config.toml
qk_norm = false
tie_word_embeddings = false
batch_tokens = 65536
MLP neurons of a small language model. Each row is named by its layer, matrix (gate and up: input weights; down: output weights) and neuron, and shows model dimensions 96-223. Each number is 128 + 24 x the weight over its row's rms, rounded and kept within 0 to 255. A neuron's up and down rows have the sign that makes its largest values positive.
After each neuron's rows, "fires after" lists the tokens most often just before its 100 highest values on Wikipedia text that the model never trained on. A number after a token or word is its count.

L5.gate1295 [116 125 108 139 135 153  96 176 148 154 110 141 144 113 108 173  81 103 148 123 143 118 156 100  98 122 148 101 158 127 143 123 119 149 143 126 120 163 101 158 169 140 146 143  69 129 149 111 109 125  98 179 160 125 117 147 112 156 166 129 141 126 110 105 131 150 159 112 119 158  86 115 133 129  76 171 111 152 155 129 159  95 142 137 109 109 121 123 118 117 144 114 114 100 133 176 137 104 140 131 134 109 112 136 116 108 128 113 148 104 140 142 106 118 136 139 142 118 139 131  95  95 129 169 115 153 155 103]
L5.up1295 [157 103 104 152 133  90  97 139  98 158  88 115 128 122 159 134 138 121 108 111 151 116 154  97 102 124 146 105 113  78 133 115 161 107 151 137 141 137 135 197 157 135 107 131 126 121 119  99  98  97 149 145 127 106 132 135 121 155 125 104 132 157 134 114 106 148 144 126 144 126 153 124 113 119 133 184 123 132 143 133 144 142  99 144 134 105 120 127 149  84 121 126 164 134 105 122 108 144 125 115 132 117 101 133 137 161 175 120 170 104 166  96  85  83 109 129 120  99 141 146 155 125 124 124 105 120 136 142]
L5.down1295 [119 125 128 158 117  89 122 139 126 155  85 107 144 102 152 128 139  96 145 118 132 110 102 116 102 106 158 117 121 117 158 103 143 122 109 189 144 170 137 157 111 147 143  92 138 138  69 137  96 109 156 113 118 138 138 112 117  99  99 162 134 123 148 135 129 178  95 123 160 103 160 112 131 127  75 152 148 134 125 158 130 123 114 123 118 163  95  92 122 112 102 126 147  89 142 104 140 140 142  98  89  88  80 101 131 138 120 106 137 118 156  86 114 111 144 143 128 155 124 151 155 137 152 140 140 206  92 142]
fires after: "\n" 23, " is" 19, ")" 18, " was" 4

L5.gate1414 [166  99  54 113 170 145 121 118 160 121  85 144 154 100 139 141 135 144 156 100 148 153 137 123 153 159 115 109 130 128 128  96 126 108 107 125 116 147 109 108 114 146 106 113 161 115 155 104 128 155 132 131 103  98  66 120 111 131 108 145 119 135 145  91 107 107 131 130 127 152 106 121 157 118 115 163 111 151 119 174 114 150 124 123 129 116 133 126 113 126 120 144 105 119 107 107 133 131 119 136 114 109 121 105 122 123  94 121  75 104 148 136 174 121 154 163 119 102 128  95 125 118 116  97 159 157  68 104]
L5.up1414 [ 77 134  99 127 156 132 149 121 139 100 147 151 151 120 134 169 122 161 107 183 119 123 148 104 163 129 146 102 148  94 116 112 118  85 133 100 147 133 123 142 165  87 151 121 114 131 106 112 136 111 131 133 128 128 153 113 140 111  99 143 124 110 178 160  97 122  91 146  94 128 103 132 145 132 120 140 120 140 161 135 138 124 126 162  82 165 174 113 122  63 140 150  92  99 120 188 142 130 120 140 112 145 145 124 102 100 128 137 109 129 142  98 131 140 134 112 160 161 125 106 118 143 150 136 125 138 109 129]
L5.down1414 [159 108 135 111 131 133 131 142 111  91 115 130 141 126 151 145  90 177 146 119 143 155 137  84 148 155 130 128 132 129 141 159 165 143 146 141 112 134 122 128 154 139 145 144 109 110 104 158 122  87 143 120  88 131 147 122 119 123 102  96 140 116 159 142  88 161 134 120 133 146 112 104 145 192 120 111 135 136 111  89 147 133 157 150 104 145 118 132 111 145 119 105 149 111 137 113 154 139 144 100 136 105 131 118 122 163 118 137 135 130 108  76 182 126 174 136 137 141 121 123 140 102 106 134 145 104 131 124]
fires after: "\n" 54, "-" 11, "==" 6

L5.gate1187 [139 108 124 130 123 128 111 158 111 186 123 140 137 106 128  56 158 117 124 128 109 158 124 142 125 128 130 109 102 176 157 144 122 117 115 145 162 123 130 123 118 145 151 127 104 144  91 119 121 152 173 100 172 134 131  69 115 119 107 104 112 156 104 151 178 109 172 101 117 148 116 191 106 124 129 136  71  81 151 151 123 157  96 147 158 115 171 119 152 130 104 121 126 115  76 110 149 145 102 160 166 153 180 130 141 120  75  89 104 130 152 111 110 149 146 147 117  84  77 132 119 116 148 140 127 145 108  80]
L5.up1187 [110 121 119 110 129 140 103 107 158 131 115 131 125 174 136 121  97 139 135 109 166 127 136  86 140 133 133 137 114 102 154 175 119 124 159 108 156 107 165 125 156 123 138 122 121 135 122 112 112 106 123 114 154 127  85 136 160 144  80 166  92 112 130 155 100 169  98  91  96 126 127 167 136 128 131 149 161 140 129 104 129 142 126 133 116  83  74 145  87 106 150 133 125 137 131 131  95 160 154 129 142 154 164 161 144 107 126 100 133 177 165 152 113 127 114 147 147 119 136 123 150 127 182 146 104 126 190 126]
L5.down1187 [111  98 120 159 147 167 123 128 144 140 126 106 107 120 125 151  95 151 140 137 129 163 111 122 157 135 113 177  90 104 157 155 160 144 147 105 136 160 128 131 133 112 115 128 123 117 105 132 138 118 155 150 145 112 101 139 180 104 116 130 127 120 120 165 134 206 126 164 143 118 127 122 135 170 176 147 134 153 145 125 160 145 105 178 151 148  75 138 110 101 171 114 127 108  80 105 127 151 110 105 117 122 133  96 118 148 122 118 123 178 132 138 150  93 115 128 130 138 126 114 118 108 143 133 133 126 156  88]
fires after: "|" 40, "\n" 32, " No" 7, "." 4, " Year" 4, " " 4

L5.gate1028 [117 147 141 156 138 167 150  96 104 176 115 163  93 104  97 133 121 100 121 126 139  74 123 127 108  95 129 122 133 152 117 123 110 104 163 115 165 140 121 119 116 136 139 117 170 143 133 101  87 132 129 131 144 151 115 145 121 161 143 116 114 142 175 147 182 127 128 115 124 125 129 134 109 116 156 114 100 166 129 150 145 120  93 150 114  97 117 120 124 141 138 108 166  89 123 125 122  97 165 109 137 136 162  97 133 119 124 124  78 150 124 101 151 182 162 153  88 145 101 169 174 154 134 119 148 186 143 127]
L5.up1028 [143 154 119 137 115 123 119 112 141  99  72 130 118  99 134 148 145 100 150 152 180 146 143 106  87 156 138  99  92 119 138 133 126 107 123 130 116 154 116 126 164 113 116 140 148 117 123 108 110 120 129 137 152  88 137 125 104 130  98  61  43 169 136 164 122 129 147 119 139 172 101 141 136 144 112 163 134  97 138 129 120 102  97 119 111 112 114 148 130 113 130 152 146 107 152 140 100 132 116 128 117 119 132 105 116 136 137 114 102 118 151 124 168 154 116  87 123 142 122 143 117 125 130 151 120  84  93 102]
L5.down1028 [111 135  82 117 117 116 128 143 187  94 112 106  96  95 142  79  94 134  52 143  97 115 128 126  89 177 145 154 138 163  93 113 121  66 159 169 165 128 146 150 157 148 120 135 129  66 130 138  50  89 117 121 100 101 159 101 168 126 159 114 111 118 169  95 124 127 103 143 142 154 118 150 127 175 133 116 161 144 139 110 129 136 143 122 148 180 105 102 133 122 121 147 109 129 141 161 105 123 190 158 142 131 101 132 100 155 127 169  96 144 140 127 151 120 113 130 162 119 139  99 144  99 119 181 156  80 120  96]
fires after: " the" 18, "3" 17, " on" 8, " " 7, "oc" 7

L5.gate46 [152  97 152 133 140 116 164 152 100 135 148 128 140 107 124 108 171 148 151 153 110 127  96 118 130 112 137 112 123 137 114 133 108 126 115 106 165 169  91 159 160 144 142 124 149  83 138 178 167 165 116 140 106 153 106 122 126 132 130 134 129 123 108 161 113 139 152  89 118 169 129 114 150 152 117 167 131 172 149 125 112 138  95 147 182  95  56 154 129 107 127 142 143 132 105 130 165 118 128 133 149 129 139 143 108 121 159 145 108 150 140 105 108 122 157 145 154 123 109 114 124 133 131 151 146 145 147 107]
L5.up46 [150 117 110 153 156 141 156 111 145 136 130 119 150 109 195 170 157 170 146 146 136  66 135 121 132 130 148 142 113 120 114 145 146 134 116 144 158 138  98 127 113 165 140 160 116 104 117 125 158 116 131 125 147 148 113 159 149 133 103  94 109 110  97 132 134 121 123 117 112 122 130 122 129 125 128 144 110 100 135 112 130 109  96 151 121 104 103 113 129  85  94 120 145  90 106 136 132 103 166 112 115 103 162 132 158 115 133 116 120  81 128 136 117 153 153 117  71 128 148 163 126  85 168 145 145 116 170 110]
L5.down46 [138 130 132 111 118 100 117 100 141 146 124 118 159 150 147 130 127 144 125 147 153 113 121 151 159 128 144 105 138 121  98 141 138 100 102 113 155 134 143 125  95 154 151 166 105 149 127 120 158 106 136 121  89  85  98 111 153 145 114 117 154 139 150 126  95 154 112 105 101 145 107  72  82 150 168 124 104 146 104 130 152 137 111 166 123 134 113 118 125  97 163 149 163 127 152 121 139 146 149 126 109 123 149 143 113 178 141  93  83 126 150 142 116 120 105 115 135 175  88 129 142 118  97 165 124 110 168 137]
fires after: "\n" 68, "s" 5, " |" 4, " " 4

L3.gate1789 [ 85 111 116 119 153 149 101 125 109 149 135 161 176 127 123 165 134 102 126 140 136 135 116 131 116 120 121 155 151 117 133 145 132 130 184  69 162 173 101 110 113 155  84 130 149 124 140 121 157 112 117 108 108 142  92 125 117 141 111 173 111 129 109 119 100 139 116 129 169  99 114 135  95 113 136 154 147 160 125  98 111 107 120 104 134 128 137 147 122 154 138 117 163 142 142 112 139 100 131 138 108 143 121  88 132 142 119 116 137 100 108 119 114 113 129 128 135 126  58 160  76 132 126 171 121 148 138 139]
L3.up1789 [121 120 132 128 169 144 123 140 104 173 153 122 157 111 159 183 157 132 164 129 142 110 106 125 118  80 150 129 149 148 133 113 176  85 168  92 144 117 135 121 140 145 117 124 167 104 130 121 154 135 124 125 134 156 135 129 129 150 102 149 138 134 108 185 140 107 131 143 169 116 129 131  92 102 125 171 136 139 118 115  93 115 144 113 120 110 124 125 122 121 135  86 150 141 170 138 104 172 138 144  91  79 139  90 133 142 131 132 138 154 133 119 113 111 114 140 135 142  71 130  64 120 126 159 153 128 156 103]
L3.down1789 [100 116 148  95 120 172 144 113 129 161 140 124 150 119 109 113 130 151 117 142 155 153  68  93 141 156 156 158 115 128 154 134 136 127 120 106 141 120 127 163 127 174 118 109 123 131 102 112 122 101  94 125  95 161 142 133 158 128 115 147 148  75 128 157 117 133 164 167 152 110 146 131 100 114 121 140  91 142 127 152  67 121 141 135  93 115 177 141 120 130 123 148 116  95 132 109 113 150 138 162 133  74 132  86 124 130 135 104 155 103 148  85 142  89 141 147 130 114  80 185 122 129 132 147 160 141 111 140]
fires after: "\n" 65, "s" 6, " N" 4

L3.gate725 [131 112  95 145 107 150 125 103 102 144 122 147  81 135 123 118 119  98 118 159 144 103  78 172 142 130 125 111  68 151  90 145  92 103 156 127 114 127 133 132 129 118 116  95 162 126 156 164 100 114 119  91 134 133 147 126 149 129 135  65 125 113 109 150 143 109 140 130 114 160 110 136 116 133 153 188 121  74 114 177 108 131 115 148 144 151 116  97 157 147  92 163 144  99  92 148 125 151 115 128 151 132 110  79 134 168 162 140 128 140 123 120 128 109 158 116 154  98 121 149 130 112 126 155 172 109 134 131]
L3.up725 [138 134 100 115 128 108 125 103  83 112 121 106 136 142 140 108  92 130 115 158 125 156 154 156 111 100 133  90 148 152  62 144  88 164  95 115 111 156 132 112 153 129 138 163 112 147 135 108 119 129 116 114  93 164 136 113 114 151 102 117 118  81 128 122 137 103 154 130 133 132 135 124 120  99 152 126 144 129 125 137 115 121  99  48 153 161 163  97 151 105 156 174 141 150  88 134 149 127 103 138 113 137 133 138 108 161 174 123 180 121 109 130 134 141  90 119  76  87 171 130 122 137 138 181 131 189 148  96]
L3.down725 [145 130 108 104 120 163 160 186 142 148 138 155 135 106 122 143 119 112 110 149  98 161 145 124  93 146 111 134 110 145 137 160 123 120  99 145 136 136 150 139 138 140 138 127 160  97 141 113 100 142 155 145 111 149 115  97 113  85 138 107 147 142 170 113 123 128 116 104 133 128 108 111 109 132  86 101 119 132 147 106 179 145 145  99 177 134  99 146 145 148 109 120 120 147 138  99 135 113 177 166 141 114 113 141  91 125 116 145 144 160 130 120 110 132 123  92 184 113  93  95 151 165 115  88  70 152  87 123]
fires after: "2" 54, "3" 20, "4" 5, "S" 4

L5.gate1698 [131 127 139  99 140 156 147 124 120 124 130 154  94 124 105 142 116 106 149 123 148  93 144 162 119  94 100 111 141 153 101 108 144 164 130 118 109 137 142 106 116  91 140 158  80 119 129 107  73 110 132 104  98 182 139 153 108 154 120 113 129 148 141 111 168 101  62 119 164 111 151 131 138 109 157 113 115 117 183 131 116 118 131  93 114 139 111 124  94 153 117 129 121 172 107 158 108 127 111 107 103 166 143 133 104 153 114 132  97 160 132 159 167 107  85 108 143  87 123 160 153 155 142 129 121 146 117 105]
L5.up1698 [110 127 105 162 122 155 128 142 131 145 129 125 120 129 125  98  98 135 137 163 123 120 149 116 146 117 125  93 127 160 119 130  94 118  86 164 127 143 126 164 129 125 129 124 101  92 156 157 145 115 150 111 122 104 140 112 176 148 142 168 130 150 139 158 157  83 128  95 141 126 154 161 128 138 135 145 147 142 125  99 174 123  70 105 146 179 144 156 150 164 120 127 123  93  91 131 116 129 119  69 165  96 110 145 128  99  89 132 106 140 156 101 117 136 114 117 118 152 172  89 142 130 107 146 161 129 139 121]
L5.down1698 [128 121 129 119 147 206 139 105 103 125 112 140 165 162 110 157 128 129 110 134 156 136 136  85 125 107 178  85  92 155  97 149 163 114 135 104 119 104 159 151 114 143 114 123 145 108 152 114 101 145 108 137 144 143 159 186 148 100 100 141 115 146 148 159 146  90 135 183 178 164 146 130 141 166 146 143  86 120 134  92 136 116 153  90 111 129 118 157 133 130 108 190 159 149 158 147  90 155  94 124 102 141  98 154 146 111 128 178 100 181 160 102 108 109 143 147  98 125 137 124 157 139 112 173  98 124  91 128]
fires after: " the" 57, " The" 5

L3.gate122 [165 116  55 162 148  94  59 112  91 103 131 118 159 135 179 106 138  87 139 161 123 139 163 171 128 135 148 116 133 125 121 105  83 117 100 111 158 135 121 124 128 125 179 119 153  95 146 125 130 148  95 152  68  77 136 139 132 119 168 158 108 114  91 142 156 130 139  76 107 160 110  84 167  88 132 134 125 141 129 146 124 172 154 154 139  90 111 128 145 108 171 108 148 103 116 133 154 131 120 143 153 138 148 113 123 108 149 136 147 121 163 132 136 134 135 189 149 140 144 109 132 106 139 152 117 154 127 101]
L3.up122 [133 131  96 125 133 157 115 133  80 110 133 126 161 120  74 118 141 167  72 150 131 164 132 110 104 135 105 115 157  91 123 151  93  99 135  99  93 129 132 114 101 118 113 176 114 132 150 121 133 134 130 143 130 142 151  67 125 135 162 117 132 124 113 134 137  55 153 102  89 120  84 125  94 150 115 102 113 144 113 102 146 102 109 133  96 119 169  80 133 130 132 133  97 105 176  80 123 118 156  85 124 157 151 117 114 125 147 121 113 139 124 142 142 119  60  99 131 125 148 137 174 128 152 134 120 191 114 109]
L3.down122 [149 128 146 104  69 115 125 138 131 169 140 143 149 138 118 111 173 124 112 141 133 128 116 124 118 118 127 144 123 128 134 149 133 122  97 168 150 174  94 112  99  98 139 133 122 152 101 123  98 119 139 189  88 165 132 107 117 107 107 128 108 161 118 118 117 121  93 101 154 128  96 130 128 142 151 148 147 107 128 144 135 171 158 119 110 135 155 156 110  96 128 112  90 138 139 153 126 109 128 173 161 150 116 148 125 116 142 162 131 158 156 150  99 138  91 102 134 117  91  91 105 149 159 145  94 133 108 160]
fires after: "1" 43, "2" 7, "4" 7, "9" 6, "a" 4

L3.gate1019 [134 120 106 138 128 150 127 121 159  86  95 147 102  93 116  85 139 117 110 129  86  95 147 135 116 100 102 100 144 148 124 147  98 102 179 150 139 149 131 133 152 101 148 144 161 127 129 122 134 122 115 139 147 100 106 160 207 147 149 109 165 134 107 127 162 149 146 145 127 153  94 133 161  98 143 118 158 130  86  87 128 157 148 142 142 139 153  97 112 142 112 123  95 137 172 137 123 123 115 116 139 137 161  94 110 166 123 184 139 140 143 119 135 138 187  99 112 182 148 110 128 116 111 129 169 120 121 182]
L3.up1019 [113 140 129 159  96 159 107 120 169  87 130  80 161 129  81  66 158 161 130 150 166 167 130 131 107 143 123 104 187 161 131 139 142 141 143 103 141 183 112 175 128 129 145 142 123 124 123 129 113 125 121 135 121 103 147 162 124 159 110 126 110  96 157 155 163 199 157 142 166 111 121 133 121 101 165 128 129 176 149 120 122 129 130 101  96 157 146 115 132 138 130 147  91 122 137 126 102 146 111 140  90  95 125 142 120 119 149 136 126 128 154 116 119 158 134 119  93 181 108 145 101 109 134 128  97 119 110 167]
L3.down1019 [102 162 122 108 122 129 132 138 135  97 168 125 128 131 159  82 107 145 134 136 161 113 150 147 159 152 121 171 167 134 175 131 128  96 151 141 146 117 155  91 112  92 114 163 141 117 142 141 108 126 160 127 105 150  98 106 112 180 152 121 124 136 120 163 145 131  75  86 120 161 107 158 120 126 152 136 150 166 164 152 142 108 132 112 133  98 109 132 104 115 112  94  99 135 161  89 109 134 162 188 151 156 122 117 119 131 126 159 128 143 100  98 113 105 135  97 120 123 104 119  78 123 124 119 172 192 111 154]
fires after: "\n" 61, ")" 4, "W" 4

L5.gate353 [142  92 109 137 127 155  75 110 103 122 152 190 108 162  87 134 126 160  86 126 131 105 182 125 111 141 120 113 131 167 100 175 131 117 127 116 150 122  91 117 104 142  96 146  93 114  96 162 122 133 135 139  93 136 158  96 144 117 105 127 158  98 155 123 130 111 111 133 117 156 174 150 158  80  62 191 149 143 103 120  96 128 141 130 122 140 120  91  99 120 108 145  92 127 159 109 127  97 102  83 127 115  99 123 112 113 144 166 121  96 138 162 132  99 135 141 121 113 104 144 125 121 114 127  98  85 143 123]
L5.up353 [166 114 131 118 103 132 111 135 129  87 117 163 105 146 129 115 190 124 160 134 159 156 149  75 154 135 105 179  96  96 143  91 145 113 132 131 131 164 114 110  57 125 164  88 157 128  68 149 153 129 112 108 133 119 121 115 145 138 119  93 109 140 154 143 141  97 121 126 131 123 129  84 145 145 143 123 146 121 143 138 156 139 129  82 109  93 123 140 134 137 131 130  85 145 165  93 145 126 174 111 103 136 129  70 135 131 124 132 143 140 114 115 126 146  94 141 130 129 114 136 108 158 144  99 157 149 124  85]
L5.down353 [110 145 134 183 138 138 140 110 122 126 112 150 135 122 138 132 107 158 126 124 158 110 140 145 143 121 136 145 137 143 147 116 147 128 125 161  87 139 122 124  96 119 123 135 124 147  56 130 116 113 137 165 158  91 185 156  96 127 138  44 113  71 120 150 108 152  83 155 141 106 158 138 127 105 124 143 140 148 143 116 167 180 106 162 120  60 121 138 142 125  98 157 144 162 116 146 136 136 126 117 152 129 134 116 138 146 113 146  93 111 146 109 102 110 139 120  96 146 133 152 123 145 121 150 114 131 121 147]
fires after: "\"" 21, " |" 17, ")" 14, "\n" 7, "d" 5

L3.gate1546 [174 154 139 117 141  98 125 131 116 115 137  91 133 151 139 130 133 203  98 156 117 115 118 146 124  95 112 138 116 145 117 126 103  58 182 172 143 131 100 137 135 165 110 102 131 142 130 151 134 119 101 170 126 105 129 187 114 100 138  94 139 168 103 110 103 122  99  99  87 145 114 130 138 154 136  67 144  90 161 142 126 136 126 111 166 144 105 123 120 102 159 122 112 152  84 171 154 110 156 132 143 132 138  77 109 121 157 126 132 123 107 149  73 150 144 153 119 110 158 136 141 123 116 122 170 134 104 109]
L3.up1546 [128 126 106 107 106  81 147 128 127 151 141 136 162 146 156 125 151  84 142 121 189 177 133 132 114 133 144 154 121 123 106 107 126  78 149  82 135  89 136 116  76  92 145 140 141 106 145 157  94  96 146 133 149 161 135 142  97 163 141  96 146 108  90 166  97 134 165 108 110 156 137 136 134 116 139 117 134 145 141 126 158 104 131 118 144 126 147 109 115 138 136 143 130 149 117 104 152 137 151  93 170 151  95 127 153 140 163 134 158 139 136 132 102 102 110 110 126 153 167 129 112 137 147 156  91 118 140  83]
L3.down1546 [ 84 106  95  95 130 132 140 105 119 122  90 135 143 137 174 127 150 121 122  82 142 150 161 191 103  98 127 140 120 160 168 101 113 124 108 107 146 160 161  89 133 145 142 125 144 122 113 150 107 145 120 126 118 170 120 132  97 130 168 128 165 128 121  83  85 161 153 125 131 171 109 130 116  77 106 125 112 138 136  80 141 166 112 134 156 175 119 129 148 132 146 177 115 184 104 134 177  66 139 147 192 162  98 140 107 135 154  87 124 145 146 159 117 104 148  70  93 149 129 164 134 173 149 100  97 140 112 152]
fires after: "0" 51, "2" 26, "1" 17

L3.gate1837 [126 128 146 132 118 109 125 177 138 167  88 149 168  99 121 163 141 113 125 130 106 166 142 128 135  68 127 110 103 109 174 123 107  95  84 138  91 133 128 116 149  95 126 114 155 120 117 136 168 119 122 160 107 146 126 160 118 128 167 135 154  98 132 150 134 136 156 123 116 115 126 101 104 116 151 119 115 100 128 166  79  88 128 138 137 153 133 139 157 150 119 115 101 121 148 141 115 126 125 156 153 124 129 117 130 133 146 126  86  93 121 127 143 142 111 146 131  87 139 131 151  76 146 148  91  92 122 114]
L3.up1837 [128 144 127 141 149  99 167 108 148 130  87 127 121  85 151 144  81 133 109 117 140 156 134 111 134 133 165 135 122 130 114 105 158 146 127 155 156 140 148 113 119 149  98 124 140 118 148 110 124  97 121 166 124 120 139 156 121 140 118 139 137 111 128 138 139 115 108 133 130 112 147 173 155 154 134  92 145  82 100 130 139 137 150 121  97 123 156 149 164 147 122 105 157 161 149 152 107 129  96 128 147 137 130 115 120 126 144 123 157  87 169 137 128 115 158 132 129 157 178 123 162 174 131 115 149 136 119  95]
L3.down1837 [171 160  89 125 124 110  99 142 178 121 113 134 120 117 115 105 116 117 117 163 135 131 106 108 128 102 142 153 130 137 144  51 128 142 120 121 161 117 120 135 114  96 125 105 121  92 122 115 128 134  97 130 142  97 170 149 136  99 149 137 123  92 155  99 160 168 104 141 102 138 118 146 169  95 114 169 127 124 120 102 115 148 135 187 166 121 112 114 137 120 138 142 118 134  99 139 121  88 134 111 167  81 146 128 115 111 117 144 148 123 131  96 129 129 115 100 130 167 153 142 155 130  60  89 112  82 163 131]
fires after: "\n" 33, "–" 11, "3" 8, "2" 6, "4" 6

L5.gate1896 [123 141  91 163 113 183 132 129 126 100 139 120 109 117 117  91 177 167 104 100 144 137 130 131  92 117  88 126 134 117 141  94 167 157 122 133 137 149 147  89 117  99 132 136 138 112 151 149 173 148  83 136  99 134 114 143 126 185 156 141 105 105 183 113 130 141 140 119 146 145  99 109 114 155 141 106 141 151 151 137 150 112 162 151 119 120 119 157 130 124 118 141 109 123 138 140 159 142 133 126 138 149 140  83 120  93 127 122  90 158 117 109 143 127 142 117 144 111 138 123 107 116 128 160 122 108 168 119]
L5.up1896 [106 130 150 103  83 151 103 159 103 164 127 114  78 141 142 143 122 147  82 122 125  61 135 154 146 125 124 118 140  59 127 103 126 148 123 135  75  97 121 103 114  98 128 131  91 170 116 134 126 102 120 107  78 126 140 137 116 177 154 111 112 153  91  98  82 111 190 146 128 115 134 136 156 120 106 110 143 135 148 136 127  95  97 117 109 113 115 162  95 131 150 119 137 112 207 171 146 147 128  63 105 141 117 122 129  94 129 147 142 175  88 164 126 112 139 116 123 113 123 109 148 118 104 147 115 138 148 142]
L5.down1896 [130 150 104 128 118 112 121 134 116 100 145 181 117 129 114 121  95 138  86 122 113  95 127 124 115  89 129  99 144 122 126 115 129 167 133 136 132 110  92 111  89 123 130 134 118 105 104 131 148 146 139 114  70 119 135 125 147 134 132 125 115 113 151 134 111 121  97 150  83  71 142  99 132 141 129 125 134 119  91 101 143 164 129 148 106 140 126  61  79 128 150 118 142 124 141 148 165 159 109  78 128 109  93 136 109 136  85 123 157 162 125 114 111 152 107  95 128 107 138 113 104 148 136 148  71 164 164 124]
fires after: "2" 17, "1" 16, "0" 13, "5" 8, " the" 6, "4" 4

L5.gate1122 [143  80 127 103 130 132 141 122 127 128 110 138 142 172 128  86 119  81 116 166 131 124 181 164 145  78 123 160 136 101 126 142 120 117 124 135 149 134 175 167  96 115 185 136 101 134 103 145  88 113  87  92 136 104 161 120 156  94 135 146 118 123 152 100 122  97 156 115 113 141 133 130 131 106 124 103 120 138 115 125 105 128 126 160  92 119 104 120 159 128 154 149  85 160 113 141 108 113 139 151 151 113 159 151  97 109 155 146 132 160 138 121 136 150 129 111 127 100 118  99 148 175 103 144 146  99 138  99]
L5.up1122 [ 96 158 111  60  94 112 120 114 160 181  97 187 129  81 130 118 122 127 104  91  80 115 172 101  87  89 123  96 133 119 120 118 125  75 143 117 110 184 119  89 111 162  85 127  92 159  94 113 102 133  74 115 108 116 176 132 115 102 113 128  91  93 163 135 129  85 104 129 141 124 144 158 142 117 129 133 125  93 108 127 144 113 146 113  71 184 119 160 125 124 203 147 105 162 111 120 129 123  88 132 117 167 133 123 103 135 122 158 129 125 184 156 131 134 177 119 112 120 120  78 173 118 104 136 141 133 134 105]
L5.down1122 [132 105 149 102  90 136 110 143 159 148 110 169 142 180 139 118 112 122 146 111 106 100 119 168 112 141  76 113 161 158 115 100 147 113 137 117 130 153 124 117  69 191 125 136 101 141 140 141 176 118 157  99 109 130 139 136 122 142 124 135 103 128 169 110 135 131 111 139 124 135 129 141 133 152 137  85  90 155 125 135 136  77 103 147 170 159 133 156 118 109 129 145  72 147 117 158  87 139  98  89 132 132 122 152 116  93  97 129 116 151 125 127 142 110 138 131 126 144 155 120 131 105 115 129 115 125  84 126]
fires after: "1" 26, "9" 15, "8" 10, " (" 8, "7" 5

L5.gate1030 [126 133 109 155  81 124 133 119 127 150  81 109 138 159 151  84 105 156 157 115 140 134 145 169 138 111 154 130 114 163  89 106 132 127 112 119 108 105 162 120 155 127 136 102 107 137 155 121 131  73 123  85  85 128 105 121 135 119 109 143 141 120 106 139 138 100 138  95 131 109 116 118 110 163 143 143 142 124 137 173 118 131 110 125 105 133 115 127 151 103 170 132 135 164 143  92 193 130 111 150 112 137 135 120 117 182 134 120 127 154 170 120 113 110 143 173 122 111 143 157 143 114 139 130  81 117 126 109]
L5.up1030 [101 139 173 107 127 145 132 136 168 179 126 118 114 111 156 133 125 127 132  67 109 130 138 153 128  93 136 164 140  97 151 112 133 124 124 148 133 128 131 125 124 126 132 127  83  78 140 111 126 137 128 126  88 101  95 106 144 126 126 149 101 131 177 126 155 138 145 136 108 153 149 129 147 135 113 144 102 111  98 138 123  99 150 136 107 126 141  97 121 116 154 109 117 133 116 125 135 157 109 162 140 133 156 138 155 132 127  71 143 124 126 133 132 152  90 118 167 164 119  97 163 144 128 160 151 144 142 141]
L5.down1030 [ 87 113 172 110 142 118 155 146 105 129 135 114 141 112 116 132 133 129  82 151 119  95 129 108 138 144 117 136 119 160 144 156 144 116 163 104 122 122 143 132  85 157 144 111 101 155 107 137 119 142 158 140 155 120 146 160 147 136 113 148  92 132 135 167 102 158 125 129 172 105 166 144 148 128 133 121 147 128 154 116 148 153 154 109 107 106 137 136 112  88 175 141 102 170 118  97 197 122 112 175 136 135 140 112 109 141 129 101 126 141 151 104 135 124 140 157 136 153 157 144 113 133 125 180 143 168 167 115]
fires after: "–" 28, "-" 23, " in" 5, " for" 4

L3.gate684 [ 83 147 141 113 129 105 145 137 149 163 152 107 130 148 141 122 150 135 116 126 112 121 168 139 153 151 130 155  98 146 138 107 135 156  74 136 154 126  99 101 107 110 110 125 149 121 112 108  91 191 120 161 136 129 120 117 149 106 112 128 109 152 123 114  58 104 142 180  61 146 108 169 118 132 132 173 149 126 144 156 113 113  99  93 152 151 137 114 124 142 131 147 101 139 100  73 136 137 110 106 128 146 163 144 119 124 127 115 172 100 136  80 107 144 114 123 118  91 142 109 149 140 166 133 142 161 149 109]
L3.up684 [136  92 102 155 169 142 102 140 142 139 124 143 137 111  99 135  94 101 121 126 137 136 146 110 127 105 113 106 144 128 132 100 116 163 133 128 115 123  68 127  96 119 128 155 119 145 133 117  99 191 115 148 112  92 133 112 120 124 140 148 120 116 128 153 144 113 125 153 127 155 135 152 157 148 163 109 123 160 120 143 130 135 111 124 169 130 153 117 126 128 163 105 118 122 136 147 139 155 139 145 122 129 146 145 127  99 101 124 122 149  89 113 164 152 139 102  95 107  85 167 155 129 152 153 111 136  81 113]
L3.down684 [115 105 149 144 124 132  89 155 120 115 112 137 148 138 136 146 128 114 114 133 127  87  96 158 176 113  85 107 102 112 115 130 113 130 109 142 111  97 124 159 153 146  98 139  78 125 118 146 140 107 117 137  68 102 127 143 100 153 102 125 131  98 170 145 117 120 114 146 105 130  96 117 116  96 135 119 114 112 148 102 129  84 129 155 107 100 130 136 118 130 152 124 186 122 152 121 134 138 148 124 143 100 138  95 152 149 126 121 170 102 129 136 101 165 124  91 139 138 155 137 146 130 120 132 103 164  92 123]
fires after: "s" 38, "es" 9, "gu" 4, " Ma" 4